config.yaml
n_head: 3
head_dim: 64
norm_eps: 1e-06
rope_base: 500000.0
rope_fraction: 1.0
attn_scale: 0.125
bias: "none"
init: "normal"
optimizer: "muon_variant"
lr_head: 0.00819
doc_mask: true
train_tokens: 218200000
steps: 3330
MLP neurons of a small language model. Each row is named by its layer, matrix (gate and up: input weights) and neuron, and shows model dimensions 0-191. Each number is 500 + 50 x the weight over its row's rms, rounded and kept within 0 to 999. Numbers have three digits each. A neuron's up and down rows have the sign that makes its largest values positive.
Before each neuron's rows, "fires in" lists the words (lower case) most often at its 100 highest values on Wikipedia text that the model never trained on.

fires in: "began", "started", "public", "million", "purpose", "government"
L4.gate511:451534522414556506549482495644549374466424537469540437548534511412527436545499537498512495521544519514530475510501531514556481600584586534499522487516474546494464476603463588494449567484548484593571561545579449533544502438466504534469571527454484503536535514511489449513458519497481459551422445494521464487486493407466471456418445465448518419459564447514435515499458475415503575514506492447452539392522491532368483545514448497563511552635576523518422613506566557447574455445537503541549555526510545525535565526416420565526522530491537553474497483408411571471494455572525500492
L4.up511:533454456524527359484544555480439517446595476530582494547531526562453479562523520547495553522516521428521367566528514507565512442424489551545448465527536488546494548497476481502559535576419542446504532508554473514490416564411509448499478505574442504457555545400496498536477512457501530466502536568444421448450559563493505511424452591519513473513442540454448482497388511495498362468467498468427547543539520566636553556491471483362535484524567506656535467456515550570477467475463478481523467458477476559555592553556475460511618492485484523551504533525414507497556481455538506561

fires in: "that", "which", "they", "who"
L10.gate155:504576565475515548524583473503438502496504463547536454439442417490544449563389441489488461452563507570492418586576486371473530477448517510497431447528518449528492575539505493491431535507512514542535526515347460490429538512541485479481497462547615491485419401499561519513399542516509495435552466460415474502528446504569484498613521528469525563498500512442553519513449434549529502487458569464495491521626538454478462441452488504553476506465444555453479402449534498476495525538597497515441530537378544441540511472540398516484496490498499482433516532435421462450328469534567562507
L10.up155:508553573444468471595524530522554497460534419442533498461509491388494501497502522531485474446503427560454418573437502397506526417428432493510507513431524525444452519472422516516399568544459494479486465482503415513482544509587464537527573572474532493544427485552582582533519547557513438537554378517460560509515501495525443515545553487504610468483530469453570535499375467498609470551462581430611516448450489448582499478439468457549454537502491592411516468496507534446494553522555373466554466490547556471537416498557503602469520483532528491528554486554475456491532413454593462548

fires in: "km", "the", "to", "miles", "which", "who"
L11.gate272:537579578543538563556514427431461473469514446534501540544341428517576454492549489565466493459575543596514531600558419523496505477481547368523447453500492463521550431551489499555418403511485489539424541586473457535461477524545526481584499504439453548547454362449466524563424504505488499550478498578549493436469495505469512453511523554502486468487549421503583427469483538566447544532507483550408443495446491506508574456519529527507467486470492475554316512482555517505476443502386552530425529519431504592530449469483477495542497533486448566556507483507548429505477522570571562487
L11.up272:536524510512522516528448428551506458437506495489568560468425555504525453664497576527448486480522511530457482604467568426495451475453517491549553484498447503445495551477503460529550407431456513481485501481546404552492550571503517475508495447523559527619414427386457590495377495487578517543464543499553487404512541419512548427377463506512474537462609521495523460377487503473510589511482457503434513487454444532548493510422528443519474539544491497545525504529554504532569471540469577411461513577523489546486522550449542580456526451508518473491461477506414493454468507479663508393

fires in: "the", "tropical", "central"
L11.gate46:414428612477480480510455543571455477489531408423491553399582503534504642502510445520449371447511469563428494534466438530496521534519406492440451492468498529492488443549469502409456527496502456469410560501512485505533524536537524403540499465440473479484433392510526413581526505542410432494496525552591507506511483524492563438569497506540576560491501575477482502507567515483437494519467530568387514527558497450489492519546509442535575508547603449531510477551440474540366471535482433535579535472485379560509490493533501443407436475500493458515488441581516471484510562571586560531
L11.up46:522536532540532569494532443546530537508399515458574543489499527527469528547533476497456533511499388537526395463532551551453650533535513478603569515535472511514537562579495490486513461486443533468527440489501470458515521537512547475459498569410487427468516591588441609466493435507428535497486551475465520418503420449484459430481406502534561513397585529552516494525577584581467517436571467454425458578510538417556438448513512479509477433492531415497563514607508482509447518418466448469385499567524442437558471570492460452436495492561520520420494500437488393561539494538523520573

fires in: "after", "he", "until", "hit", "and"
L4.gate337:460531450541486529535529495535512460536526578509483485427425484441577540544505534518456466528511483426524396600555506465435436480478529482581488506486537504536434503476456520451522386544595541479492460448461539410548562474509484498484526499530501538492477421549515553584518561513475437568441479506485482453405553504540562582473400472512465469456614492497455552453516553501435541472487568512603490603561554614478482467551538526411340518465495560467445417532477533470506488470499430552449507505513540459587447566536475539421503583455485509535472491565603458445376447491403451489
L4.up337:431506381474513582526547456460497493621547537528475455469435468557491559535527540444583423539534499491478413603529569491522509479474495503545484521449542504535505460411359522483494440448579535522550486491545401460499437407483490468519395591500462544541534564614505540479519504425530451482478534567442453476440547570568607545454350486490532517449516533458453616509482503527421567455484496441555538486561519536401503438535492543493489477518481570453492522487552471438612466573517454538481485559513467464513461536563477441511486484528500530470488503510500590442401536491415451516

fires in: "he", "she"
L11.gate21:423423513461565516545378537495409478510559416506588482449518494480458484595437416445489491547521605470521390481492505494499482480501569497567452473546560546485456555478560485474442532550485522525508513428393530450542474546510534537534591505546446554504504499507386520544499595436516431446460536503476453468520530462546397527357573523543493582492455455499420407533517457461450458560521489493494472460472540539492579612544465484437482531491532529434524415530526403507521447520478481530445585570559527518558584461580442520518516465510532537501531512544524522537527582482422632546
L11.up21:522544526535501578508473427549480497552446518406530564525507480531439606530546476500494499658566543471528492440509639467448515530504495434464437601550566501519536502482535456553517506515501536507463506552457579451491462419428612541447527534502455521520543537532513458525427511468491515515412532480505445572525512465364526530433489478531489465541388570474505527606445557433513550429594540474514500514400600476568496523481555456499481501437470509519556432483487480560461432538586516401496480570546461510383509450541468473611578489547567469438518544574537525499536524552492527558

fires in: "be", "was", "being", "it"
L2.gate3:581533422450503554571556485539466538564484459486451579442492519473469531538471498487524469549409468430521386498490446527538489510470451468542534384558467481544542508459496418579463503473535525506543514459489430463438519453543524484438544560451548391502451509381479459451481429528448597447443516489534444500474574511528602517526441551536515522466498450539437495496416472404517562636492436429390507579440527396490600427492490569494543533474408441396439456515476481454492505540520496516530477524554454445496538567530462429568590490606435562509519504528536524451555510538513491549
L2.up3:562464339455433459516491488566468510477504483574466526538555561501448521527451532462554496487549480480537416512459465584547408528478500497496552395569490464555521503451534413499479552536502522455488527460480450553457546520478532524433550579478508420421553541414522414432431467533399561554419480507541445516505556554512578458422466578517558511488474478458398536556439516417515491552502428408428510566494594471513622389469488573451441480513443482471479583527453544565421431521494542505558479505555510538475513526575454557602511464492537542452497516485588492453551551508434494472

fires in: "a"
L2.gate335:500441458550530475486601401439574503416454427522509511455537511545553468497614483472521427496405461556550521539560311536526390503473467493587505514430457567482449526569488481512537539520543471469551515511436470436488539574476476493488549470550541567573452519492529517508576520606470540502488399550440554527553545485489506447380561498521524521501480468577514479521506522451435528483503468537540483487490509436376477436521484529494535479549450580513488513534517587540557457529484425548509493456423596416573471523551559492514523639460558468552519455562515534489568434572469573492
L2.up335:480441438486486493395516385493496476440449438490470503520619523409526436476583567424514473478464532499526570473568442514561348537440442454514499484495497560494507542534540484537441591521531415546526562535513510532482520569548514526473500494528542553553472553482499518481465525616464463475430476611442553569584569604548541487366474527538502579522458509582525541556571538511435476447438523532528455504545418459512451454450525469496465513540489576590595484575569509569551520526458476527462561509413409516560484449516541500549497537453533518444530501508489483544516429528408550424

fires in: "been", "be", "being", "was"
L5.gate437:505497463522546494486469430555491533524511568487439479450462613517467462506444554469512484575483405486414446557573515507504554428573474558476482512414460515535476484484529490542473540515616582521509530554506470425585494532427482476532484515454468533592484450434509429490649499521554453365519562461368493489384547568447532536481471563505570480613462519438461500521508490528483454539518543429624430523488509447506463510565461526467539562514440495542452538506432439565577507603573497521509470410501447497499572570472477481536535439504481519486558538468536500582565457429454490597
L5.up437:437508557544483495516524511516527488468527481500536578405494535529436493515508499391582560526484564480463538490505407585503502517571562626559584509540489543557487449462573542495577472509500478570484494597550538473537460606512603433525507489505511457553496544413446451486579480490465520439428544565472526555484496550506543422447538580445511450575498569517518460549434601477520499450527493421589456517423526480524475421530467462508422579455463413500428582504471388557493516495544508556560503484517454363545534498472505368503480460555411566462499564450489531447506531430468448474

fires in: "a", "year", "the"
L10.gate62:524557561455456495591454505449542441505507516492472561557528480459378474519593395507542485445537552556461553566465432474469449525509501609492459553459596473473486472531475533526561583433475505478410513562477508512493485554424454527604541477448478562514491562500499545493527528443540582515498524622484557505420437549519487541463528563528491389487487590497497539449500460377458545529464463532520530503601533427457581596501549437415406449531529507534440490594436497545502561531565487488497585577503492462548589442531459479470596479467462457485459447561404584485547473503541494490
L10.up62:400485504500588537487475475471478542516420483554441486533423495518601587539507602545532540463502492573458515452404459432488477511568666518535523484435540536546479479507526452479444581518568468483536419472532438579469446544509487540523572606499508612485455514492457477567446561520537569458515486509568536508505599463456411425581500472597428478551557439472435438565460506399512568436552450527479580507570466461525560513464499540518482496533518432479515535478523450511525434502417580564518598579447449470513469461478439509577447557482526505549483504409460554455520515491529462564

fires in: "be", "being", "using", "including", "built"
L2.gate403:477505567498531459382440517578436482482534563523541504502554555459529455520450563552526543475521508472583485471494485506499486520563470477613564524458491518590516473620427468471506491488533434486491521578545516522505497439469380509473542542489434466561493428447494480471495456392420477357370528491518510468570444483479557507486458497517564491512533541482430489465476650504478495566417479475445560489496427496407463489521496417457526511545432459417587557490514431547501492499589450509564525578481375424552554468468489530462577476437502518369490472453569476545544473430507530488
L2.up403:545530440544544433511524509538434501497564526561548552591510468588493476457443583589598583458472498416523452431504518553529503458541498478613481527484474498569578535497429476453526549551528470536500504545528465408501534483450523428582547526576471539578430476504421507488490502474513415505455483518519549470498509541594605424393420597538556479540430563443524483457525519553426521485501469472484565550506486499423542486478508477535479510464500608437530517479448461507518467494523561499476645491543527521539538474508315553507479526476505510418417478579630534486522421485516533465

fires in: "not", "be", "also", "was", "subsequently", "then"
L4.gate106:490530456425430468510497484610560485562507440546483475493493554556455504468528424513484517562457483441430433538558465544454555458459482519532547560474558595490474575493446464513549503478451502463503548573537472529556466461565554555490486497451490437481550446476504463523578437549498533435401504501444510501437592578461499469450464513493531472562416557523439473529451512447494455498501493436516425545406609438384541470519485515510460632592511515542500489555395453450604506560531516529470500422526530430523494470452519482529598594533400565499578516537534429552601502498422611425
L4.up106:496547472486482458520449533571491479501507487551439469419505565542444544516458467557509504526552454412400443570502426554559489452435478474494494524497504532476500560468457497502517442511456511449494560577562464537567458435567548586467488526460436429555567464487585449486528437577457516501403506530477406476408571591419446490442438428460486469486423552485408466563479501450541412483430577484513384553454548426433512429519511467562451609596512508507445513548472479523611536544523504474499405497422530436526514476518479484558559554561453511531600560527570443533550499539404539482

fires in: "and"
L10.gate51:469504554460487450512467523465489492430494598515439510544441570498522512488541543479442469555471454493495305464536499575477435395461459507500519447562502530493438533486549497454456510502543521607450533554475532493425488523444527640524469474447511453540494513471487506526541575432512475529483396493500511616474475497512522499509565538488635513471491573499435455528467525428477559537507493434490608533487532569476506636459545454462421583506477566535485400481454539497525570516509486619549502490489428506471442565559510504552435556438584503457587517510510429501491630493436455428
L10.up51:511415438485511510485585535489495480582569548464510542475558499550455496445444490481430522447540495437487439520506396491516528540480524489522495448501565456495579661491521497479466525489468568497467459550513442463490599516469473472443502446479428526560527536504385481426395573436441478506448558495594530454524470594483522509497528514559434487563465502584523420532501501592373571516530550463529504478495413497550525419660540476507497457522480505463493452471583435501479481531491510456551476522490557546496414593519492496535606521451502412574488628514441502426481606498569538474

fires in: "and", "a", "only", "in", "the", "some"
L12.gate177:486448521459448570455479419487523473462434509574499435552559497453549516428536501455463501501445474467456490590481397453415509382520409548452477493512543528514533538527553447465495536522502539562511511519501530489478586444479547437427525443474450499562489456390463560497510497536436483526448543488475555549487529555482448481484397554422573458563406527486507555465490451435533567545545511501495544470502596472514509472439477430450537516483381484399571483523524533458423475515558429500531460515404443508571553527442511446329520475513658560538510431549447384463492524518499555491
L12.up177:485421486509509480481416538522546472511478510500555436528444499651626440593508452541507430413480488437465493509509534493485444463429507409561511524488490441457520520534557488535471457532538471485542418521614596438520469515493454494510563596453497564434560453415422496452612504515455453505501481464523460439475427529443493505541514523529450491506515463496550502494422455470467489567473499426539417491487471501536570525382537436457476457417593559416511355466505396501431475448581509482523526570457498510471431618510583522458511490460582470499532455489481518392517540562528488468

fires in: "0", "be", "being", "remain", "been", "was"
L12.gate368:589514454492526506428474437521570416535490458444443512439435466391437503566489481457404453530510518461589510559445477482493433438462520498622517498546520539499458515500542495573533475494529500509513501539526512436494493509502453500476561484483586361499346496459495478478465526621514499525460472424484549484451571502548462495516426509505523472539562545507353499520399520484560520568470558443469557489529539474446456493577429441521600425528485484452493474520428489472590475497523504533500523604502524508448476574510524517504519422600389546518374541477524502502486414557569435401
L12.up368:472493441523519493420436491555512489541511529556496474465521511548486381529546433454453555577558432462471504550438505526414551585485511581550539487544449453516550492477509532524513505476494537480545544597563523559414517417484487444440486500543559493406437494386520481443493512583479508499512554508485561508483624498571517419516483555585471398473461486472520510578445544388466445532506609506528584529393600450431538511545432541518487599466493556446455478515476436532535443490596499500567488533450544565491444402519516490517587449483459450398483565429529454493496438558471422478

fires in: "not", "while", "very", "t"
L11.gate23:453492496509485623486393573531507580478505467559502440535479461557489524550444470467472529469397559484515524583575405577551523475530430439526490465493517624494496539482497473495616492516492494462529550568523524463453566474478533581571569418562630490485525446482479505594399449540518444567515504464439475484437500459490535457547423522493506504536535497476498438477462497540533444592591592522515410509461433388492584513562476569484598477472519491529475497495426415525499514530553459583530564463462497546445428573518503506553580400463545462584511498560557484455563546491474501435
L11.up23:439559452453477558550475499426507678565454505438470520505554452512551445530442520478347480468512511503473504565516441523470503502410471491529560469557528551500492563566456508523563494530487518512575471479496433459403598460484521478478546567494598451491404438468564585471530560509562444561576438521454428491447479510528431463543412422430539484593527464414535499477499542518597611494511431490452468481454550400498476452493586530546487472538453440513585495549439511485406507430546562540468513523445536455533585550512505511462567559488439526531514427516556521524540488454577508495

fires in: "building", "house", "album", "created", "built", "museum"
L3.gate51:484428467499510511550420538447451483530512493466512429574510544442511501444502425520622353480559508462473508454531438570482566436447490455639510529499538502502500545392507434429487416477446432550468483473381524502496479510458501448477598461522528460515510568499446519534539522474534446516462430521540528477535425463534488387548531551504493519423503569519484457541494528471517526456531466535523429589558503511507532515341535408508554552530554527555557426525534510535471474510504465515428603538581481573450427469482506540518537495509536447585359536451508416390514496569514551485
L3.up51:500470474525498628498396464463517538500503496442570372533497445501545464442493456499581410527542489521534478479482507586456504411467438403512479564403494468453452438492542503433418426454501502466516485443361513527481449589534558465488577577531497496496516523414484474484538483458517448500430450465451497473457437460550540439553523543517540462479509561486484505433454481480573572557411429531439481458507436500480562546415480443526630513551503533619541524490543539451463444680443480494416530548529488512481492547511496508525522535453508470545415553419514505420578458466488514463

fires in: "is", "are", "was", "also", "were", "be"
L5.gate88:473541403524507529495555389511518472481414460544479403532523555576483473599438458483468561525551435509447463529473430515536537473513504514457521543584528553447410569450484497507511490522416472419602570580582517579532494520549578475529548530527445491488384458399502451467461476567461515508529460460480480532475541605484534371498459545504533459562464520522414493529415463444601485502563422459455498509417601462464602462466545475509463593518539561483471477482484604561483587466574482463523571509432564493479486544498511552493488513559438485450481440511597523458504475475400486509
L5.up88:541565457566506496504453464560558556485464494498384402533503526557437453521535492506586576492587489482400563511515488597555465498422485612468468540502555531499472453456556440501517484505521482427552504613559486569503474527544539507471532525484509458562480445355561402500502501592443546562397510533557501492467556497528476480512397565481583462539568484607428480554461469466525489495464572492589456496422545401495583501452533513492574595486395439442532514537415618541519512466566530528538547544522518503496485444558471564511453494598453475508512490553487519463524495473470516559

fires in: "first", "third", "second", "no", "took"
L3.gate201:528562551470512461521518560475529516434538483467485464456534478479486488439434577503484445442495483455519531546523467422560595562425551542611448493473517537477570455518470504556584576438507461574450524487515417450494536562585483450419493520486528412534526490541455449470583545386452510479475545501475469547501488426489563501537585520462629435457533504534548522453400527416415556464519478462453449529468491522493439437458436529530502460487432527525510429543524439490543521495557429435490492467593553442458513449523510354463542424401644560480459551617526506471527457488425510473
L3.up201:497490613432619500527523497422447482431554482523475522583558447518505509549514561544426500495516467467464488546448363429556571479565499517476537504489522472509475487541452515521536466495472482372447478545429495565547528605557526526396491443525597521399460519463589475489527537456499503532436515465529427559464582479430562456452545532457604438526476475486487544566437503491401551570513509515570478525476545537452523465475523484552487502449388585383517471494510455461579518539567507504591545500426429448505393467442463497458580490493530536443533543540484526515565484495467439382

fires in: "of", "with", "by"
L2.gate381:472513542562491470491464506529522515447515479531416465498478472582548509450461528434397604624496469452481611475556505459425449432416532585509455495511503468523557452569592505513540454461503574456599505561562443406518537401564570473493569532526582487601469505563527512484529498496588491474494558431476537531466425424462573400498428500457563521437582542456567500489453479546455554500582496405431497493414496485470550449496544553606499438501454526532535438531523443569591538463498514455440530545489513434559498525527454464538457521561515524447469410468562516407461457510548487506
L2.up381:513423557576472490467493500536521537415492509552434428504489466559498509482527575496403516544486463453513556470527502446496519469496531567510484521485453444510515429623599537531521497476461579431571514567577410441490489442499497540521531500572601583526402484605491514461526499447553464544506554404431517575503459491452571392488379484459580460387546501497522513443421517470484536483517544373393507493444526475373526483468552559570498456534468490545570446540485454525614527490451448534476454511468468474557527495488463488569448546539569508451487435495536578466520388508486535464

fires in: "other", "different", "various", "many", "the", "two"
L3.gate411:587487460468538575494505526493459483521486434504555407524490601425513552456474502531425461441476449565439467458468534574474542472541500482434409534442397516498526473560529456492509560542461519532492527436448494465486489485519530523510500543438435487533497512473472549527614549522481524528477430473598499490560531502542495479590556403551579638480598536512581563559587413529492523439532493538409467479590466630473508486476549596569501468538489574510540516518504422548454521500485452510442564395560488586440428470512479535632431440479488582530534501444518516444521547506583548457
L3.up411:507574434433434391470484494538481463585427501512512470472579464576511483539419508615492449528487438434466518477538569515555593491411497514509541432478502477514541518492535585477522485446534502531507508502584466397614507504468607441513541521405471539521455481464471408546536550531490510535530565536563428536503484508498493546536419420489496509513558551493551548554471511478536486470458518466490543610409531558480512436493512542503495472334534413501372551470482508472487453463484482612442382496607500520514472487550491466533409416442442482574540549530494487488568512485491535403

fires in: "third", "first", "grand", "second", "square", "fourth"
L2.gate138:580495568557581512549483669453428458563473434528480455573566462422525443451485491479486452466545476475564454534379451458504430456554478591579509441465491510514435484523478501516515521512528496487394497530499459517465590532470529481382446575520560457490570505476618550543534566533434514475316486467526500495553489509413518476523541531499404567514507476500466519446505472460515462485503501469553554478519550577559406414518510535486402498436479542539509587499480432502549574563493455471491470510410433541471500483515486568489506535458543450422537512480560523467527451390483425542
L2.up138:602518567495544451492495573469448507544453467526504502510579468424584482478549548482564459416546487512501378605470494471539405410499457514453548508428474443464416533532448561536550460456541441474484559497552419457467509531492478465397444517448541527477495547436636495469543546543422493487494444442560495516505484421391503479465488526474600502556489461413447429464551558425462512471453488459540542541444500464541420428538461530439538452546521524548474519450453475476455592568484472493512537490517408511496539557474530503489522535464519474550513637475452452430605474373445459578

fires in: "on", "in", "of", "their", "with"
L8.gate174:494487558508536497506357498466561506459469520566504507551561459515527520489489493519446459546442476507456572560535558499474492501530492543621460504441566455524494467496569496602414456455452543528627562573459477486444526491480439416448493528534445510528537527538515516453478419533507574466530472553418596563390376541521495447418473537475488507475520592472433530471418459522557492487587496507443494508508529420390471516550477477500552437511466588457504501487512628531547430530497376481547483560540542435371509547460445545442503458515454371466477505549515544471434509470474437469
L8.up174:480492525416467518515544449423541473496465565465589521515516483478522529454472464547531508428571445509591528465526506465496501586546510500498444438468615494564543534561498492556449510508496454492540555438519589587474578497550519427496460485585535561534480580466471538518415492568561512651581568570495569529533453435507445574526477489421619443482550507550529499482410528511520506453525407527473491527544468518575535563566526489556603553567467462541557488550447512517546455438492412457454541484524542452626481502520459531516517549493549506531480391505546375494613511401474472507

fires in: "the", "s", "immediately"
L10.gate400:499409589488467630498470421419519372502425524452497478533536475616455544521559481521422532500561585440484464509502543451537439430556518501491446533525479433500435514565527533542480562473469466431519529452482471548449500536424594504439493473514504414484470455507575475438553429453545494526398468416445578513438491479478610471493476395542435514559471589529532526449599490386474486398379463497539462572484488465476436472504510568484495503488508469542491436467489488425511516556501518409540484479512432511488414467450553454496516483476471467463573428440492495425575488486479476603
L10.up400:574443656487448448579548494485527387504505584444585510489482515590424517564526514495455405466448537438497383493499481521455465469431586476458394460454444411563514473425539502489465500547537558548492488471395527527482423548439487507560483532446498529484552527509512493477465452465593493499473428501570468445466498530512471552464507476533516460477408525528388505491527455556474454539454485496569477445524432541516494583496490473467611545476605563483580521538403442501462523486525437518516565543499507528447439533522566566509614544569590547504528555593489567511477435497533422519

fires in: "was", "been", "a", "after", "biography"
L4.gate446:445531476533502490455497480597516483553505491528530530494498556436436490477483538473463475463531457438474533460525462437583410435482488545474510562452505589458555542440581499515558512505517428496454541628559449488529560563481495609446456500547405521484485560420421481476602438560549481415410473438498453541482556495549382458544576530494561426572405486595470501549561553455539522524493462529444552496520623441446484420502528396488495537482494531500547543530490485651459544450574457480519556547435484503467522463474490589499492541570483496428475489452404415542555500484435532518
L4.up446:505438471483514505433517460569497563500493536534524513527637455575515462454483524516493491501483561488454462532513566593561517511521464469443557474546445576581482549483420504434550530501478423575463587546577469543543536517559607503441422544568389488479466433413442431508616456580550544477479487496480482489527470531579446483515558398556491508524536518578465522417497471515508506415522536463514543487542518461502504454465513478450539539497519491481557609572537576438560527399577542514515529568525506502484515429490437476494606427483525512516572526503403452541548496401534668543

fires in: "was", "took", "a", "she"
L10.gate82:525491524482479528507487520558510493412394495568537465552620512482511468509491562395527529543536519479515563484528452528510602546432578478456480500536512586529461455450492474440502490574481563637499558547425494472476445491516488508442442548507476463472499526390495491438506415462455538559484592543381594586483569573474541579444452481511446619490516499473481511484444539467490489464441438522435586527513489466549472503475461470473494543456426593450447476524532446509559505563536458473425531568607584526516609512566408558529436520603544459398554522538477579453478483499502519500
L10.up82:461584449520508489500435529523577494431465562544517466537467448455499481484520493364469500483493603528531519540499483508540565411444505523530446494406545435479486497408568491500518558429466450542546417568439489496567492485514490506412513541514533514401496480453452503484491525525458528501411483433487490516547580487408457512446453527615538462615499584535453450476462477471386522446463546514555504526526494537476583482601482426487468480459401563476496519477533450396399574497431551397465442513518533455491458452528515482541485386601518541485510543481510486622548509602500604467

fires in: "in", "and", "by", "with"
L12.gate401:557482503524560491522480554515486452430471519514489511462446570512472430478477501515517473522482484448576432563432596467500437425496495481488435452463478460491417533537480487547585425541455509497493536628445520516564561406546602446518509472432463441522539563472512459575464439457617564485442548438454500445455531535489443384404564569399598558528497559414504460529532537423423529512595482570521612541548546455530568524567459601470409509583507527436494527419536497505521513496513517543535394521467463497507467523465443463446441565484497452580493407520517520477514517485570464481
L12.up401:464383492534514520526441510460529445464470497533410547514447503547498526528600561421454480425452503441502422514433489450546435520398479500509455460480462462558463446479472531415532504567486507476453538513544479527436426504355473508477517485530477498459437484530572413528560406527502460511435469392502493560494627490487477498489411541496507422423427499548450495531547478621474500565539599443584499546459557486518499429506560427418500471529443591520533503477522488564566491367530502530507480516487500487429523455529486451435431477492486542447560504600437483483467355452542507429

fires in: "other", "many", "several", "various", "description", "further"
L4.gate362:521512472500457519416556464482549497514416527448456413487460562489516561539467472531466454505413523502512529476570502479570527499492587510636446562471448530476540462525526501543480435425488518457600473431502536469506524498424549358521624460419507531485561541465426523581543470468395530550492497465492504558402436421405521504415560417519563516491489528564456520516334433492497483452488475473442482554535594526413415476471560593528491512569469507437554542521467441523410485475451466513511525379521574487442479495485508448543515445455478500498501497485508574475567454494530496411
L4.up362:471473437485456482456459499534504501411553440547465608543506544499381484464501465432524570506498428502436474581519396519481510507520498493463427432479518518527513471492456456507547534504461449568467410535500555448511492420497502640526415601490459354473540499595517428417476499524550412526579519489583457498595437509533463499495501546538586461522500481492597540471491524492498480499462616626496482493497404497546490435467473476422538564564480534559508540452582416469506412446497550529529440482497503529449482390493475423483454488525495470581545423451507407541480506500568539548

fires in: "a"
L2.gate257:462407474602514547472551507393482499454454420490461486530604429439558471491557587557472529483490437504567451467509426513574462465548474465599506559438498587476477440527500468391531506467489431556540516519428530492526507529461408573432493516483522496534397520488561584439522566641470454435540446589459417537527498518545527458351497486567456376501543526541511494546492407516475550520573541482539503491614501491459564528476502513545440489567492460446507577505498520563564523536499475541472492532400467479479559510551454543497545572556518473441501533495556468454586457520436539491
L2.up257:542426544554532500500463469505558514476464429466390481541608431396503444450540574544524538565435407519506492447518453541571521503473480453478482482466434511407534477537515437432495532605492425579540512538432508455521497560459449456410440518502543456613383513476496446437500543543543496426430485541490545497525426532526602499364515470597415437552428506501475518469523506496452543486490469519490450491550488465446476554491528495550478500521584396486491577494446570530456539493550517497483472533492500537532580423592477631529500544476530457449489560573617544461532416504455523488

fires in: "a"
L10.gate35:412488479546503563457547524488487570529367469540528453469578530541504433492576475485555461465425486485533507520496403549559438539576519554474429411480534496446500544474510551524405552580511528501504609513414453524484518533516579532568573485460566552512454563520570586472547543485521605533443534434524537530621470492448451477472520458497548458450503466486525555551481453506402531515429429482567508449572510430438537461457499538401561538515484495474554490495445537543489556522460473505431516650538448467655506501492537477493469509423581464435543442444473459501550445527433573517
L10.up35:450471443595478512440495424473521543493419459499470476513549427610514491522609505407471534453396464490532531544527475549588438536520519491546515472515494548564456502576449495486445553524509518488443525531477440474476484601452543451515553569492544535540551551477478480463594499428455609518476531529434498551493510452502552458483467477453504402480491406543548444512557516564471471482491418518602525441588513433437487450521459496462452444489468561455562475513443474553502430503465520530609539611549535469635510470401513548440513428475532493567607453423567513422480404489410522465

fires in: "during", "the", "within", "by", "after"
L2.gate146:455523614475448536560520582523527476450436524503512488529528458527499409500446572483475564541514507491479571443481496407563521450505373486475545492430511516565550479501465550466496494554459436490638481558421471460556518519583488466580512480515536477509549506510597533538516464447548514453474490406478492438481532375522535501530490487493535550419562456425549474500417534452385552470464486543557495423492449474496502527502549425548570460548544578507600360570453543527586547464452436461480460482455391439443535563461482465551488566585421578527547468511461462430513529482542494429
L2.up146:489584599537567564487467600480486478515460439516506565548499510537490393511515585489492482444511445442427520494482483596505510432440452468480564495568463567539549452502508525503466528451499422500602497544560444460517588453478534460530503481556488428493502428548508576521502486495508471442553465491510491462552551510513578358488466469550483537469559465399525409554483528496463553568604554533414457472491489429479519512494548420481489384517603527506498450494469550488585509444525379467502415455416409475476515515544526486450570566580424492473586527561530534442498480504471573367

fires in: "and", "his", "he", "s", "her", "the"
L11.gate255:589585479526458535573563457405489450497451470527457520455461451558507516544570456487472448571530562526498432595610518454541545600569520488533527532550530467584468443458529533501448521452518471576448544399473548481406556476427584528497437489510587551526420547561540499580545473443407507521468462408465491468498522460475495583460528438485502448527495461460559517487534513521476511539510479409500540497527465559506511476457498528429473455355578587457621470488477496450475467459479512443518519527503498539479454396449516549506522564515529601411591519530599398496549488504412501434
L11.up255:437449587534554469480534506571561484468543473534443585536437486512537485502458553430536516403435405476450388523478550532390447509465546553482533480561508580540420591425480546488500498536524453510514491349429552457480454490457449540481500528536568455556481406513476437544482560460398493505507501488552526487560498461501557523524483554538465381547452546435557503537537572429500615474502551631482464460537459529440594500443523495531497441544534554486598462490509498470518532578461516511473439477467422528365469484501496534438495512438496587574546498492476420474424482572529516476